{
  "n_layer": 11,
  "d_model": 448,
  "n_head": 4,
  "n_kv_head": 2,
  "head_dim": 64,
  "d_mlp": 1216,
  "vocab_size": 8192,
  "activation": "swiglu",
  "norm": "layernorm",
  "norm_place": "pre",
  "norm_eps": 1e-05,
  "positions": "rope",
  "rope_base": 10000.0,
  "rope_fraction": 1.0,
  "qk_norm": true,
  "attn_scale": 0.125,
  "bias": "none",
  "tie_embeddings": false,
  "parallel_block": false,
  "init": "normal",
  "init_std_qkv": 0.032,
  "init_std_o": 0.0397,
  "init_std_up": 0.0458,
  "init_std_down": 0.0458,
  "optimizer": "muon_variant",
  "lr": 0.0113,
  "beta1": 0.95,
  "weight_decay": 0.0,
  "lr_head": 0.00508,
  "warmup_steps": 97,
  "schedule": "wsd",
  "decay_fraction": 1.0,
  "decay_shape": "sqrt",
  "final_lr_fraction": 0.02,
  "batch_tokens": 65536,
  "seq_len": 2048,
  "doc_mask": false,
  "train_tokens": 900600000,
  "steps": 13743,
  "dataset": "wikipedia_en"
}
MLP neurons of a small language model. Each row is named by its layer, matrix (gate and up: input weights) and neuron, and shows model dimensions 165-260. Each number is 50 + 15 x the weight over its row's rms, rounded and kept within 0 to 99. A neuron's up and down rows have the sign that makes its largest values positive.
A block is one neuron, or neurons of one layer that tend to fire together. After each block is what it responds to, as a language model described it from the Wikipedia text at the highest values.

L5.gate44:23 17 57 58 44 66 72 35 81 54 80 26 41 70 64 51 30 50 60 39 34 66 51 60 51 32 62 46 15 66 37 38 46 39 59 12 33 51 56 32 33 59 26 42 32 36 42 81 45 60 41 26 60 37 56 43 46 61 41 60 42 49 51 39 66 49 47 72 36 43 56 45 38 73 48 41 33 53 39 54 34 49 38 65 51 64 24 59 39 57 60 68 61 53 59 57
L5.up44:39 36 37 19 57 76 60 19 48 75 60 54 53 62 71 57 24 24 35 75 44 52 61 63 35 51 40 41 46 56 57 71 65 83 49 26 62 12 24 30 56 60 51 47 61 61 35 64 61 53 61 74 70 41 64 32 33 16 26 59 57 43 26 42 62 42 37 59 47 67 56 73 42 47 52 63 46 38 62 66 50 39 50 51 36 54 33 69 54 51 76 66 61 44 30 53
L5.gate117:47 40 67 43 51 30 52 64 46 42 79 53 79 49 38 66 75 72 37 67 59 37 53 45 48 55 50 72 29 65 88 53 73 41 53 50 24 30 66 61 48 32 67 45 59 51 60 58 52 68 28 37 40 41 50 51 52 55 67 52 33 51 44 37 75 37 64 27 73 40 46 41 52 30 43 57 53 42 39 69 61 59 57 67 68 59 54 49 56 56 56 58 44 63 81 52
L5.up117:66 37 46 37 64 49 42 30 82 65 61 48 56 54 39 47 40 71 49 52 56 68 45 57 47 78 50 36 21 65 66 33 36 50 29 44 60 39 78 38 45 46 42 44 48 70 69 56 46 53 56 49 73 39 84 45 54 35 33 54 71 70 54 49 57 79 34 44 51 31 34 53 51 41 63 42 46 48 66 33 65 41 36 57 42 46 48 41 51 36 72 86 38 88 55 43
L5.gate142:62 60 59 21 50 47 26 39 19 64 59 48 56 28 36 43 88 57 55 43 53 33 30 44 51 67 67 54 34 33 57 72 51 63 60 56 71 17 44 40 45 57 57 28 90 44 42 44 21 28 55 33 60 55 30 43 56 46 43 27 53 44 44 70 66 48 49 54 51 40 28 32 51 32 62 51 65 46 31 43 47 30 74 55 62 37 52 19 54 03 44 52 29 78 62 54
L5.up142:37 67 54 32 64 68 48 11 52 38 65 68 45 44 53 32 64 64 53 65 38 47 66 45 63 35 59 46 52 66 63 62 40 68 42 46 54 32 68 66 64 53 69 45 39 51 48 38 54 65 32 49 45 58 31 01 62 56 49 48 49 30 45 59 21 77 53 36 39 31 56 64 28 63 65 67 56 37 48 30 46 62 68 57 64 45 56 47 68 35 44 67 52 10 53 52
L5.gate320:59 31 31 57 28 62 49 50 72 46 66 66 27 37 28 50 74 44 34 27 52 49 37 31 44 59 60 48 42 64 59 40 56 57 52 27 45 57 46 30 19 53 52 64 44 68 44 69 60 46 45 38 39 23 61 51 62 51 41 62 69 44 45 26 73 51 31 42 73 34 46 33 46 44 28 54 41 59 43 26 42 46 67 81 52 85 40 55 54 21 46 73 60 48 77 33
L5.up320:67 35 56 75 35 39 51 60 49 32 46 56 54 63 03 57 50 47 51 24 42 49 50 59 75 99 52 54 23 37 50 58 66 38 75 38 49 16 51 55 53 46 56 70 48 66 43 66 19 70 37 79 52 31 46 56 52 72 59 48 71 56 58 57 60 43 58 26 40 45 55 63 31 70 37 66 66 46 10 44 58 44 35 00 52 48 30 12 53 31 45 47 65 55 26 34
L5.gate707:54 59 55 40 68 65 64 41 55 57 42 59 59 51 50 54 46 56 64 35 59 61 45 49 62 62 56 58 45 66 57 36 77 54 42 24 52 48 32 58 47 73 68 47 39 48 19 43 77 42 73 57 52 46 19 55 56 43 56 63 40 50 55 50 72 46 55 65 63 44 31 43 45 45 62 47 14 77 47 44 48 46 34 43 57 52 51 38 39 48 48 49 42 36 54 39
L5.up707:50 37 53 42 34 50 80 30 62 48 47 42 56 55 38 62 46 53 38 49 79 64 52 88 54 29 61 71 44 40 49 43 52 54 37 30 50 39 55 61 30 91 42 31 45 41 26 49 24 52 43 38 38 25 53 52 73 46 52 53 67 67 65 64 43 36 59 56 81 47 44 35 64 53 81 63 30 36 61 49 54 28 57 49 42 32 40 79 47 42 38 31 43 50 43 02
L5.gate840:32 57 63 45 49 57 60 46 27 43 49 57 38 47 23 49 46 65 76 77 45 13 52 47 44 70 57 48 32 57 35 22 63 45 72 75 43 34 53 72 42 56 76 52 72 56 36 39 27 71 52 50 25 20 42 82 41 50 38 58 60 39 23 60 55 54 53 82 35 21 64 72 60 43 60 49 46 56 45 53 45 71 29 31 41 48 40 52 64 66 47 57 47 39 62 52
L5.up840:99 56 52 46 44 29 58 40 64 51 50 49 57 20 30 53 61 51 64 74 51 44 48 70 72 45 67 54 39 75 64 46 67 64 49 67 39 51 36 52 50 55 53 48 64 60 61 67 30 50 31 31 62 66 72 28 72 75 31 63 52 61 34 87 19 52 56 68 53 44 73 40 45 62 48 64 33 31 37 49 19 64 34 78 47 37 54 55 45 36 57 68 18 37 44 40
L5.gate1015:12 53 37 74 58 49 44 20 35 52 55 55 52 60 50 28 47 56 71 57 28 22 70 62 51 75 45 34 68 40 40 19 42 54 60 61 38 57 51 28 33 56 54 37 69 28 56 82 39 19 53 42 35 65 46 46 47 12 35 66 42 44 62 38 77 47 45 41 51 44 63 30 37 34 55 48 27 71 48 61 35 61 56 47 27 61 39 74 38 48 56 41 37 56 38 47
L5.up1015:46 43 38 45 50 43 52 71 54 32 50 60 71 49 63 67 48 72 51 41 63 45 58 63 61 52 63 41 37 67 56 53 56 66 34 72 65 37 23 37 71 29 38 31 56 38 30 39 38 47 18 25 38 55 46 71 52 25 22 40 65 26 61 60 29 46 20 59 32 48 48 45 57 24 53 57 33 60 22 46 46 68 29 62 50 61 59 61 40 64 35 76 32 70 54 35
L5.gate1143:59 31 56 32 58 63 57 69 54 47 53 50 33 56 33 38 75 46 38 68 43 69 57 23 73 33 49 32 28 49 34 44 55 63 70 80 30 48 75 63 37 50 79 47 68 45 24 47 30 28 46 14 46 17 40 51 43 29 81 76 69 58 42 43 79 68 36 52 29 44 60 52 36 62 54 44 62 66 55 21 55 29 41 82 46 29 54 31 46 56 35 45 67 47 43 54
L5.up1143:55 54 28 21 28 46 69 69 57 68 25 22 48 59 44 60 63 66 52 47 25 44 30 14 62 56 31 51 13 62 35 57 45 63 44 51 58 49 54 50 34 68 44 47 69 69 22 45 41 52 33 55 54 63 47 54 61 49 33 64 45 57 33 33 50 51 78 66 44 35 31 12 48 31 24 44 71 41 63 39 69 56 31 41 48 21 41 51 54 57 46 27 40 46 68 47
Responds to: Preposition "for" after clauses. Fires on "for" (sometimes "all", "at", "so") opening a purpose, duration or beneficiary phrase after a verb or noun phrase, as in "sent to Onfray for approval", "for two years", "for producer Gore Verbinski".

L5.gate111:35 54 28 39 77 44 87 48 49 79 69 38 69 33 31 47 60 87 49 67 73 49 43 72 42 43 43 48 44 53 50 41 49 22 44 53 49 42 45 32 40 21 54 34 48 54 41 37 50 30 53 63 34 74 45 49 49 45 40 44 45 32 44 50 63 41 67 65 42 35 64 47 41 38 50 64 46 76 32 14 65 61 44 57 63 13 48 35 33 63 27 44 32 24 52 37
L5.up111:41 39 90 57 71 16 40 51 55 45 45 42 55 22 78 88 47 32 57 46 40 53 21 69 60 36 51 79 45 62 43 56 46 42 50 44 68 33 35 44 48 22 48 34 49 44 57 36 34 45 54 48 65 57 59 46 53 53 67 55 66 30 34 65 43 35 60 44 33 69 67 64 23 31 56 39 73 66 56 40 40 48 44 26 77 37 48 84 36 34 32 65 48 67 65 54
L5.gate194:53 44 04 36 64 31 49 43 44 66 26 50 53 51 47 59 64 43 47 24 39 61 46 49 50 64 42 50 41 72 48 56 65 73 43 16 34 41 66 39 31 25 60 61 30 44 58 68 43 48 45 53 35 51 35 39 59 68 32 81 42 43 60 75 63 47 44 60 44 71 50 60 57 49 44 41 30 51 42 33 70 62 52 33 65 33 24 55 34 54 39 57 33 38 72 63
L5.up194:48 25 55 80 80 73 27 64 49 75 59 40 52 45 23 49 44 52 29 12 65 30 38 45 46 61 58 53 57 52 13 56 36 55 37 45 60 58 52 43 58 50 35 46 49 64 41 82 51 39 70 66 54 47 52 37 65 32 56 40 25 45 54 31 51 53 29 63 29 30 57 45 60 62 67 46 45 56 42 34 70 41 61 49 64 53 48 48 40 41 43 39 49 45 48 76
L5.gate347:57 36 74 41 48 53 32 58 42 17 62 43 39 50 34 36 45 38 16 52 51 34 58 55 21 35 49 55 41 28 24 38 43 51 73 52 53 41 54 51 56 46 68 25 64 68 40 45 69 38 70 25 33 63 66 44 42 01 24 47 60 62 46 17 77 48 50 70 59 55 57 54 50 48 35 43 28 54 58 37 51 59 45 52 56 30 14 41 42 73 70 76 36 54 48 30
L5.up347:71 25 58 58 52 59 41 48 41 57 74 31 40 31 49 60 32 49 31 63 55 11 47 67 36 58 48 63 67 35 28 70 42 13 62 68 40 69 47 45 57 46 60 52 69 59 51 65 78 75 44 38 41 50 63 67 38 62 46 45 49 58 38 74 38 35 54 37 54 32 62 16 29 48 54 44 17 59 43 37 66 49 67 55 42 35 50 51 17 51 61 51 53 51 52 30
L5.gate457:51 12 21 43 42 52 55 57 59 46 69 53 36 63 48 51 52 51 46 42 50 34 48 42 61 67 59 44 20 66 60 50 20 42 50 51 08 33 65 47 57 74 45 61 59 25 59 48 84 56 48 55 36 20 67 47 34 20 63 98 47 63 64 96 43 44 54 80 50 81 39 57 56 45 41 35 38 32 30 42 47 57 62 29 23 56 64 75 31 66 71 27 26 37 26 36
L5.up457:67 29 41 46 63 37 56 49 30 32 64 75 58 63 39 36 74 59 70 70 73 38 75 34 61 86 32 34 63 50 54 51 38 53 61 38 71 73 60 46 54 50 36 65 66 54 57 58 71 53 01 48 54 54 35 54 20 31 28 55 59 75 59 51 51 33 44 61 55 59 53 46 52 19 36 29 42 57 50 73 41 38 57 30 39 61 49 35 41 74 49 33 12 42 42 66
L5.gate857:66 48 54 19 52 52 67 32 41 78 64 59 19 51 33 47 72 56 44 52 76 53 52 66 52 82 77 70 57 42 26 26 41 30 46 48 67 53 32 30 35 63 63 66 20 57 48 64 49 47 35 47 38 47 48 56 37 48 51 44 83 44 46 63 43 75 59 64 40 41 52 48 57 62 41 41 30 49 34 36 63 44 50 57 73 47 50 58 37 37 49 64 45 42 59 32
L5.up857:42 66 66 35 28 29 35 62 34 76 54 65 75 32 54 53 49 31 22 45 28 60 31 30 53 59 69 31 37 47 47 49 67 11 74 49 54 38 71 41 01 35 70 43 24 49 64 31 42 34 32 36 23 76 50 57 30 57 41 45 31 60 44 39 37 48 60 61 65 49 53 23 79 34 29 44 44 77 41 38 42 55 59 40 20 56 40 50 49 34 60 64 37 38 99 42
L5.gate912:45 53 62 54 43 27 57 49 45 80 44 38 65 56 41 43 33 46 46 41 64 68 45 51 30 25 69 38 36 55 25 46 56 43 40 38 93 46 64 19 56 28 46 62 27 37 27 48 65 62 08 66 49 56 63 43 28 43 54 63 71 62 99 49 24 65 82 69 34 59 64 70 54 41 55 63 36 66 46 31 63 65 46 44 39 43 07 48 24 67 25 61 44 46 39 31
L5.up912:54 69 74 55 61 59 46 21 40 65 78 53 13 36 48 45 46 44 52 49 76 58 54 48 63 40 86 55 55 64 36 46 76 43 58 47 32 71 77 30 57 33 41 51 42 44 47 76 48 68 67 77 56 45 36 11 41 40 36 68 45 35 74 51 58 53 54 68 38 69 74 35 35 24 42 57 30 42 40 33 81 66 65 67 58 55 09 59 37 52 75 59 45 47 68 46
L5.gate926:58 68 48 74 69 55 37 41 44 43 49 12 49 48 16 44 43 26 58 33 25 61 58 45 59 34 51 27 47 54 59 47 26 84 28 52 63 53 51 63 61 64 33 29 38 67 72 64 43 61 52 40 41 60 44 43 52 43 40 37 61 39 40 32 29 45 49 59 39 55 45 25 66 57 40 62 24 49 42 51 38 42 62 49 53 52 61 46 46 77 37 67 61 65 37 63
L5.up926:75 56 51 86 43 48 46 26 71 33 81 66 53 42 44 54 59 66 64 40 61 60 35 44 58 29 64 65 57 58 40 58 33 53 47 49 61 55 40 82 54 41 33 39 56 47 55 15 45 48 48 49 46 69 63 31 46 57 33 60 67 73 65 58 52 71 71 37 57 42 40 59 54 41 68 74 44 71 62 45 76 53 42 53 78 34 58 41 48 23 59 65 48 37 53 25
L5.gate1046:51 39 61 36 69 35 57 45 47 52 50 69 59 19 59 62 86 52 38 42 46 53 44 50 62 50 45 66 58 69 44 43 63 47 75 38 39 51 59 50 52 53 64 83 46 55 72 57 36 60 55 48 40 40 38 23 89 58 51 75 33 45 45 64 72 57 53 50 54 66 57 60 27 23 48 41 29 14 68 48 41 50 37 27 73 25 50 55 40 51 21 49 40 72 65 53
L5.up1046:70 41 63 53 62 34 39 47 45 26 37 47 50 51 44 45 52 51 41 45 26 83 53 61 44 26 68 37 50 63 38 53 48 52 63 67 52 26 68 72 43 68 56 61 56 62 40 50 21 60 46 38 52 79 26 29 49 32 52 46 40 51 58 56 43 42 51 40 19 43 37 56 60 32 55 30 40 63 35 62 58 42 52 18 62 42 37 70 62 60 56 58 37 71 51 50
Responds to: Colour and quality adjective endings. Final pieces completing descriptive adjectives, mostly colours and textures, such as gra-y, pur-ple, so-ft, and whole words like red, black, White.

L3.gate121:65 48 45 26 88 30 29 61 39 38 53 36 38 45 45 41 32 60 58 72 63 47 61 57 58 26 63 55 57 48 74 69 57 15 68 46 49 05 79 30 60 15 62 56 45 50 49 80 51 48 38 71 69 64 66 39 33 52 49 46 45 44 70 65 43 30 49 39 41 47 58 39 45 57 49 51 65 43 30 18 66 37 29 63 70 38 53 41 65 56 49 56 72 47 55 60
L3.up121:48 33 71 42 71 42 54 61 22 48 66 49 53 61 69 58 31 65 46 47 55 75 50 88 59 80 53 52 59 37 50 64 54 48 47 40 61 43 54 46 63 47 48 54 44 58 24 69 64 52 32 53 39 44 53 68 26 24 60 56 45 63 79 61 46 38 61 43 56 41 53 72 56 61 56 68 19 45 64 56 59 57 26 73 40 78 50 56 41 43 43 31 41 38 69 64
L3.gate184:40 29 53 68 45 60 46 51 28 37 34 55 53 47 43 74 29 76 73 52 51 71 46 41 37 70 45 37 40 56 76 57 52 50 73 47 58 47 37 58 47 47 53 58 31 28 27 53 70 27 74 66 60 35 46 80 53 48 87 65 44 36 65 42 72 39 20 39 66 32 69 58 49 46 41 42 47 37 52 22 34 47 17 40 27 56 56 42 35 39 40 61 40 46 87 51
L3.up184:54 55 30 59 67 82 65 53 57 49 58 51 57 40 44 30 10 58 39 43 58 32 62 45 77 56 42 72 45 21 45 40 77 33 39 21 61 27 71 80 22 48 29 50 32 51 30 50 42 34 32 48 51 36 36 76 57 42 67 25 56 34 45 83 57 47 44 59 48 53 74 43 55 72 42 68 62 47 48 38 60 83 41 59 63 57 43 70 37 28 56 31 48 69 56 32
L3.gate304:52 57 62 37 47 44 38 41 51 38 52 87 43 61 46 65 43 71 55 66 57 33 45 66 39 56 26 75 19 46 47 77 83 55 76 85 45 35 30 28 74 25 61 48 53 50 50 36 63 42 50 77 71 44 31 43 61 55 47 51 60 66 33 38 54 39 49 49 41 42 57 47 40 38 60 36 51 53 59 30 45 41 57 42 45 51 65 29 38 85 37 25 45 21 53 44
L3.up304:49 54 34 49 40 31 55 65 31 23 27 56 46 51 44 42 46 73 36 31 39 50 54 79 48 71 25 61 40 52 99 65 57 59 46 61 63 27 43 68 63 28 50 68 57 09 33 61 27 36 63 64 43 62 37 51 41 56 26 40 40 49 65 42 51 52 61 23 58 52 15 50 50 38 67 40 35 54 29 33 81 25 37 60 51 73 51 37 20 42 58 61 62 24 46 46
L3.gate509:41 20 35 32 57 60 41 53 34 57 24 50 32 44 36 59 50 39 99 28 56 19 43 87 44 70 45 44 57 63 56 63 50 53 62 65 31 44 40 43 68 54 70 47 71 57 30 68 29 59 74 61 32 40 44 31 49 67 65 54 36 56 38 73 43 52 24 21 53 29 65 52 47 30 55 23 35 32 43 41 46 53 33 45 55 70 43 32 31 43 42 53 75 43 68 26
L3.up509:56 60 49 43 58 52 64 32 88 48 43 84 42 41 46 10 54 54 40 27 56 46 37 51 66 51 66 61 62 59 84 88 45 52 61 37 65 33 39 28 41 70 47 41 39 46 40 58 58 43 66 57 48 56 41 67 65 15 43 55 67 67 52 40 60 54 68 31 57 35 44 36 22 46 56 61 77 77 37 55 26 66 36 30 48 45 35 43 30 48 38 35 36 76 32 43
L3.gate523:49 49 73 39 54 82 54 53 58 39 52 58 45 24 42 60 33 53 47 56 28 52 59 40 68 45 52 50 61 43 57 70 19 52 57 86 34 59 55 48 75 44 70 47 61 19 48 63 68 43 51 54 61 62 47 55 38 69 60 56 57 46 69 31 33 72 77 50 37 53 35 46 56 54 58 41 46 49 30 51 83 39 72 34 39 61 64 66 66 27 48 48 45 25 42 49
L3.up523:50 42 43 50 67 47 55 52 26 16 73 39 57 33 54 52 30 45 74 42 44 55 82 47 48 60 41 60 52 49 64 39 53 49 40 54 65 61 58 43 60 39 28 27 54 51 33 60 66 43 46 45 65 55 45 42 41 55 35 63 58 46 56 35 52 64 61 64 32 56 52 43 39 65 68 54 40 46 32 50 66 38 19 61 38 44 53 36 51 41 27 56 41 42 45 50
L3.gate972:50 45 31 41 16 38 34 54 43 44 47 60 39 47 61 50 51 44 35 76 41 52 37 43 65 61 65 54 34 49 40 58 55 36 95 52 46 62 91 44 40 66 54 41 55 58 31 37 46 56 29 41 46 53 48 51 50 60 27 42 63 25 69 38 61 64 36 42 34 33 34 33 51 67 47 41 58 30 50 27 56 36 64 52 22 28 30 53 59 46 64 37 39 38 55 50
L3.up972:53 48 78 59 66 40 39 70 23 59 35 66 50 74 62 34 60 50 51 41 48 31 41 48 17 44 47 32 56 60 58 34 65 66 46 42 57 35 52 87 34 50 54 74 51 46 57 56 41 49 44 72 62 25 63 14 51 54 66 71 84 58 50 31 25 38 48 48 45 45 48 46 43 50 38 47 75 32 65 48 65 43 58 35 35 69 76 69 11 30 36 68 31 32 57 59
L3.gate1004:65 36 49 48 55 35 32 24 43 47 58 83 42 17 29 49 40 42 32 56 71 39 35 56 72 47 47 47 40 57 38 78 60 56 42 39 40 30 46 29 73 52 33 59 57 52 59 48 72 47 80 30 42 10 42 26 62 31 14 48 59 28 35 30 44 39 39 38 46 31 37 44 38 51 46 32 41 40 62 15 73 56 69 40 19 55 52 56 18 42 68 63 65 51 62 13
L3.up1004:67 38 39 32 53 40 11 81 65 55 37 31 84 47 42 34 41 58 47 26 45 70 40 64 33 76 57 57 65 28 65 64 19 44 49 40 41 46 15 71 48 59 54 76 68 65 75 38 43 42 55 49 38 64 40 84 38 46 30 69 47 40 52 43 61 44 27 53 76 50 35 47 38 59 69 40 27 58 56 67 59 27 52 51 43 48 24 26 10 27 52 44 54 58 49 47
L3.gate1062:57 45 50 45 38 70 56 72 97 38 31 53 74 64 38 45 44 62 74 23 55 47 50 51 53 59 61 68 48 30 36 64 60 40 62 45 52 62 60 46 44 49 53 42 62 39 38 45 43 43 68 55 18 23 53 39 52 53 66 31 55 34 59 18 67 48 46 38 47 31 52 48 77 53 68 39 78 46 66 47 52 52 63 50 47 38 55 55 60 45 46 52 70 59 62 81
L3.up1062:54 53 49 61 36 45 18 40 49 53 31 62 19 65 51 41 66 62 49 45 35 50 27 45 33 72 55 28 18 44 42 60 58 32 43 66 41 50 40 64 50 38 46 56 53 52 30 67 68 49 60 72 51 32 33 80 44 74 37 50 74 27 58 39 41 52 46 06 38 22 28 54 23 53 33 59 59 51 40 57 53 58 15 45 51 59 35 59 44 49 27 49 39 51 48 83
Responds to: Complement-taking for/to. Mainly for or to right after an adjective or noun that calls for a complement, e.g. typical for, easy to, in exchange for, thirst for; also 's or 't endings in quoted song titles.

L3.gate360:36 46 54 59 34 63 79 59 16 54 69 65 59 43 32 36 25 61 58 62 43 43 50 44 65 13 50 49 30 47 38 47 58 38 46 60 49 77 32 60 44 36 23 66 45 40 44 61 72 37 66 54 42 53 52 50 67 27 67 29 63 60 79 50 68 74 37 36 55 64 31 61 68 53 59 27 42 31 48 22 44 41 38 50 34 48 65 49 44 66 59 49 49 40 44 83
L3.up360:38 55 42 33 55 57 49 51 41 44 72 67 49 50 30 67 41 38 32 45 13 24 47 50 56 52 62 49 60 71 35 60 27 58 15 76 16 63 51 39 44 58 59 66 40 46 22 61 60 73 80 42 24 47 51 61 65 20 49 55 26 47 52 56 36 52 68 67 31 54 63 71 69 43 38 65 31 80 34 30 45 54 26 36 47 58 50 59 59 46 50 49 46 50 71 16
L3.gate625:45 64 69 40 38 37 58 43 62 71 46 43 43 67 41 64 71 48 38 49 52 19 43 74 50 61 76 62 43 51 44 52 59 55 59 67 89 53 47 44 27 42 33 58 42 50 66 71 21 55 59 60 55 41 45 42 29 44 64 50 46 49 40 14 54 65 48 60 31 31 23 54 73 62 71 52 61 59 47 48 52 48 70 43 50 87 50 67 46 44 33 58 44 38 51 60
L3.up625:42 41 35 50 29 45 53 39 67 74 58 54 65 53 62 60 47 60 63 58 68 58 63 36 59 59 72 37 40 70 44 73 32 34 46 41 54 47 36 34 53 58 49 56 44 57 17 73 70 66 59 62 61 53 68 53 68 37 49 71 62 60 44 46 75 45 78 65 53 47 52 71 53 43 65 45 49 38 45 34 78 74 57 35 61 31 33 69 51 64 59 56 52 43 79 38
L3.gate806:45 55 54 42 23 58 79 69 76 71 47 64 55 27 21 51 48 65 61 28 35 51 65 63 39 28 47 70 63 48 68 13 38 10 61 59 46 50 40 59 52 41 60 60 37 62 44 44 51 59 43 41 37 68 43 61 12 72 36 40 27 47 59 37 38 55 46 46 36 55 54 39 62 61 47 65 52 58 36 48 65 73 53 69 27 63 41 57 28 77 50 70 37 45 62 84
L3.up806:42 39 42 68 48 62 52 65 51 54 59 62 66 27 39 53 51 65 45 14 38 43 51 57 31 37 70 32 50 47 17 45 49 14 48 56 60 53 68 36 67 76 43 53 64 58 19 66 48 56 68 50 41 45 78 54 36 52 62 53 41 38 50 34 34 58 51 38 73 50 43 46 40 43 47 55 39 44 47 46 64 68 38 63 55 50 42 46 22 70 65 43 41 34 49 66
L3.gate824:53 66 54 45 30 73 43 42 64 46 25 47 37 53 45 33 53 58 52 45 60 43 57 35 59 71 48 51 54 53 39 51 37 39 51 60 53 55 59 39 52 44 37 27 32 68 72 53 43 65 58 73 22 69 51 58 50 71 23 66 51 50 69 32 79 57 51 35 23 23 50 20 52 45 61 32 38 53 65 59 54 63 60 41 31 42 38 43 35 33 56 59 41 44 68 53
L3.up824:52 41 66 29 51 38 64 47 77 52 38 57 62 42 47 49 59 53 25 78 36 40 36 55 42 53 47 65 52 61 44 78 55 34 72 47 29 84 72 33 57 45 46 55 45 49 50 88 76 68 58 29 43 34 40 63 34 39 48 65 35 40 50 70 56 64 19 64 40 61 53 81 36 39 39 67 32 42 37 29 81 56 45 43 62 54 39 66 60 52 57 47 34 65 31 62
L3.gate858:65 43 72 50 03 27 34 56 43 46 64 63 33 50 68 80 49 47 22 43 63 46 63 62 50 22 79 30 36 55 20 45 57 44 49 55 60 50 60 54 54 28 25 56 60 55 31 44 53 36 61 62 19 45 46 41 55 48 53 69 59 61 41 76 48 56 85 72 46 39 29 52 47 46 42 24 44 65 52 39 43 43 38 50 61 32 51 46 24 43 60 70 67 40 53 39
L3.up858:73 65 64 66 18 28 43 83 54 48 61 42 69 72 55 58 63 48 40 31 60 67 47 51 60 31 74 26 63 73 28 44 42 26 40 46 48 52 75 45 48 41 52 53 30 50 60 45 25 80 42 49 47 71 43 38 25 67 56 50 60 46 51 38 59 33 37 45 49 51 46 46 34 22 64 57 40 23 40 65 76 72 39 27 65 04 22 38 39 67 60 35 40 69 59 40
L3.gate885:56 35 54 37 51 31 63 63 71 30 83 34 55 56 65 87 33 39 44 77 56 42 43 28 50 38 58 51 44 40 30 60 44 35 37 42 54 55 60 74 31 51 55 49 43 66 53 00 42 34 51 85 55 74 31 42 79 36 52 33 59 60 63 67 37 42 29 49 62 33 35 73 73 72 62 48 35 44 47 50 41 76 64 58 58 49 68 44 41 69 91 40 48 50 35 39
L3.up885:56 62 66 47 38 51 41 62 45 79 33 61 71 32 43 53 37 50 64 23 35 63 41 55 66 50 36 54 41 24 29 85 38 52 50 42 59 67 58 82 78 49 30 45 65 45 57 58 42 57 33 50 60 88 57 58 32 74 30 63 49 27 53 53 58 50 85 55 50 06 48 42 31 57 57 59 48 60 37 35 74 60 55 54 68 62 36 57 33 54 43 45 58 48 69 64
L3.gate1083:62 40 86 45 61 58 59 67 37 65 44 68 32 42 33 76 55 19 26 44 45 46 64 56 57 57 74 32 27 38 43 62 81 35 72 34 64 34 72 34 33 36 57 31 31 54 50 44 87 61 42 38 28 16 54 43 32 36 46 49 50 68 69 46 26 35 40 72 59 36 28 42 61 50 57 66 72 34 75 64 55 40 56 30 59 47 76 44 32 63 67 64 19 18 59 50
L3.up1083:62 41 85 61 37 75 40 56 50 61 39 62 65 16 52 62 45 43 51 50 56 13 67 59 48 52 61 17 49 36 42 47 48 58 77 36 51 56 50 41 42 90 59 41 49 50 44 75 42 50 65 60 22 38 52 38 35 62 45 28 56 81 61 53 65 61 24 67 45 49 46 43 56 60 58 42 46 54 53 63 50 47 66 54 72 28 73 51 51 71 65 34 44 33 53 57
L3.gate1202:54 50 07 61 41 45 69 37 52 54 45 32 54 47 32 07 51 45 47 49 50 27 36 52 60 51 49 65 48 59 30 57 43 58 58 47 42 69 36 91 53 32 49 44 35 33 66 54 56 37 51 52 62 12 50 45 54 36 39 42 40 77 35 76 74 52 73 29 49 63 44 53 57 58 60 56 41 51 77 50 74 59 37 74 22 46 19 75 58 42 59 34 70 39 65 54
L3.up1202:49 73 42 55 63 28 61 41 55 57 54 49 47 57 69 57 78 35 54 22 52 49 46 62 50 54 68 54 32 72 63 49 00 59 46 57 62 70 61 75 53 46 18 45 47 38 56 51 59 23 35 43 46 44 40 51 42 30 20 52 24 61 39 89 72 81 43 55 33 59 35 51 49 39 53 68 53 53 57 34 27 48 47 40 52 44 60 78 39 34 59 46 60 41 33 31
Responds to: Word-completing subword pieces. Final word pieces that complete a split common word, often an adjective or color, especially in song titles (Swee-t, gra-y, pur-ple, Happ-y).

L6.gate214:34 32 64 64 44 38 56 41 38 60 42 55 56 46 42 78 50 29 57 38 41 42 63 48 47 50 34 11 37 36 21 48 54 29 32 21 54 54 43 48 46 39 41 53 57 52 39 50 97 39 62 58 51 42 38 48 52 36 73 36 48 72 46 58 71 61 27 16 42 45 51 47 46 52 63 53 65 39 54 71 58 42 27 48 71 26 41 50 27 57 34 28 37 31 65 38
L6.up214:66 50 71 39 41 68 57 48 31 28 43 60 47 63 40 29 30 73 45 50 64 38 57 52 46 32 69 13 61 58 36 62 36 49 31 36 37 56 56 59 60 38 49 48 53 70 67 58 57 44 56 42 60 37 33 54 42 42 46 45 49 55 59 46 78 37 37 52 61 45 53 62 36 10 64 60 52 61 48 40 62 45 58 14 89 47 41 45 24 73 70 56 55 59 58 33
Responds to: Common descriptive adjectives. The final token of short everyday adjectives, often the last piece of a split word, before a noun or -ly, such as nice, cool, happy, good, dark.

L6.gate909:61 56 58 42 26 43 69 50 54 47 51 57 36 46 40 32 66 55 36 45 39 47 60 54 79 61 42 65 53 45 53 51 87 62 37 31 66 65 53 64 61 47 69 57 39 65 72 50 39 48 54 39 48 20 43 58 76 28 53 52 62 34 82 39 32 52 07 57 61 41 47 26 26 51 72 47 44 22 40 49 20 37 42 33 56 68 73 55 36 40 33 57 63 40 56 58
L6.up909:64 40 72 44 18 46 71 56 59 37 42 43 64 38 56 41 49 48 81 35 29 62 76 50 41 46 45 50 29 63 45 36 40 61 61 29 79 30 35 62 50 54 33 59 55 53 75 45 57 17 72 42 26 28 38 56 33 11 50 46 50 35 47 13 58 29 69 55 25 62 66 38 28 57 25 43 47 64 43 49 42 39 64 32 73 48 56 32 43 42 47 48 43 43 65 49
Responds to: "For" token, census phrasing. Fires on the token "for"/"For", strongest on census "For every 100 females"; also on For inside Fort Worth, Former, enforcing, and mid-name pieces.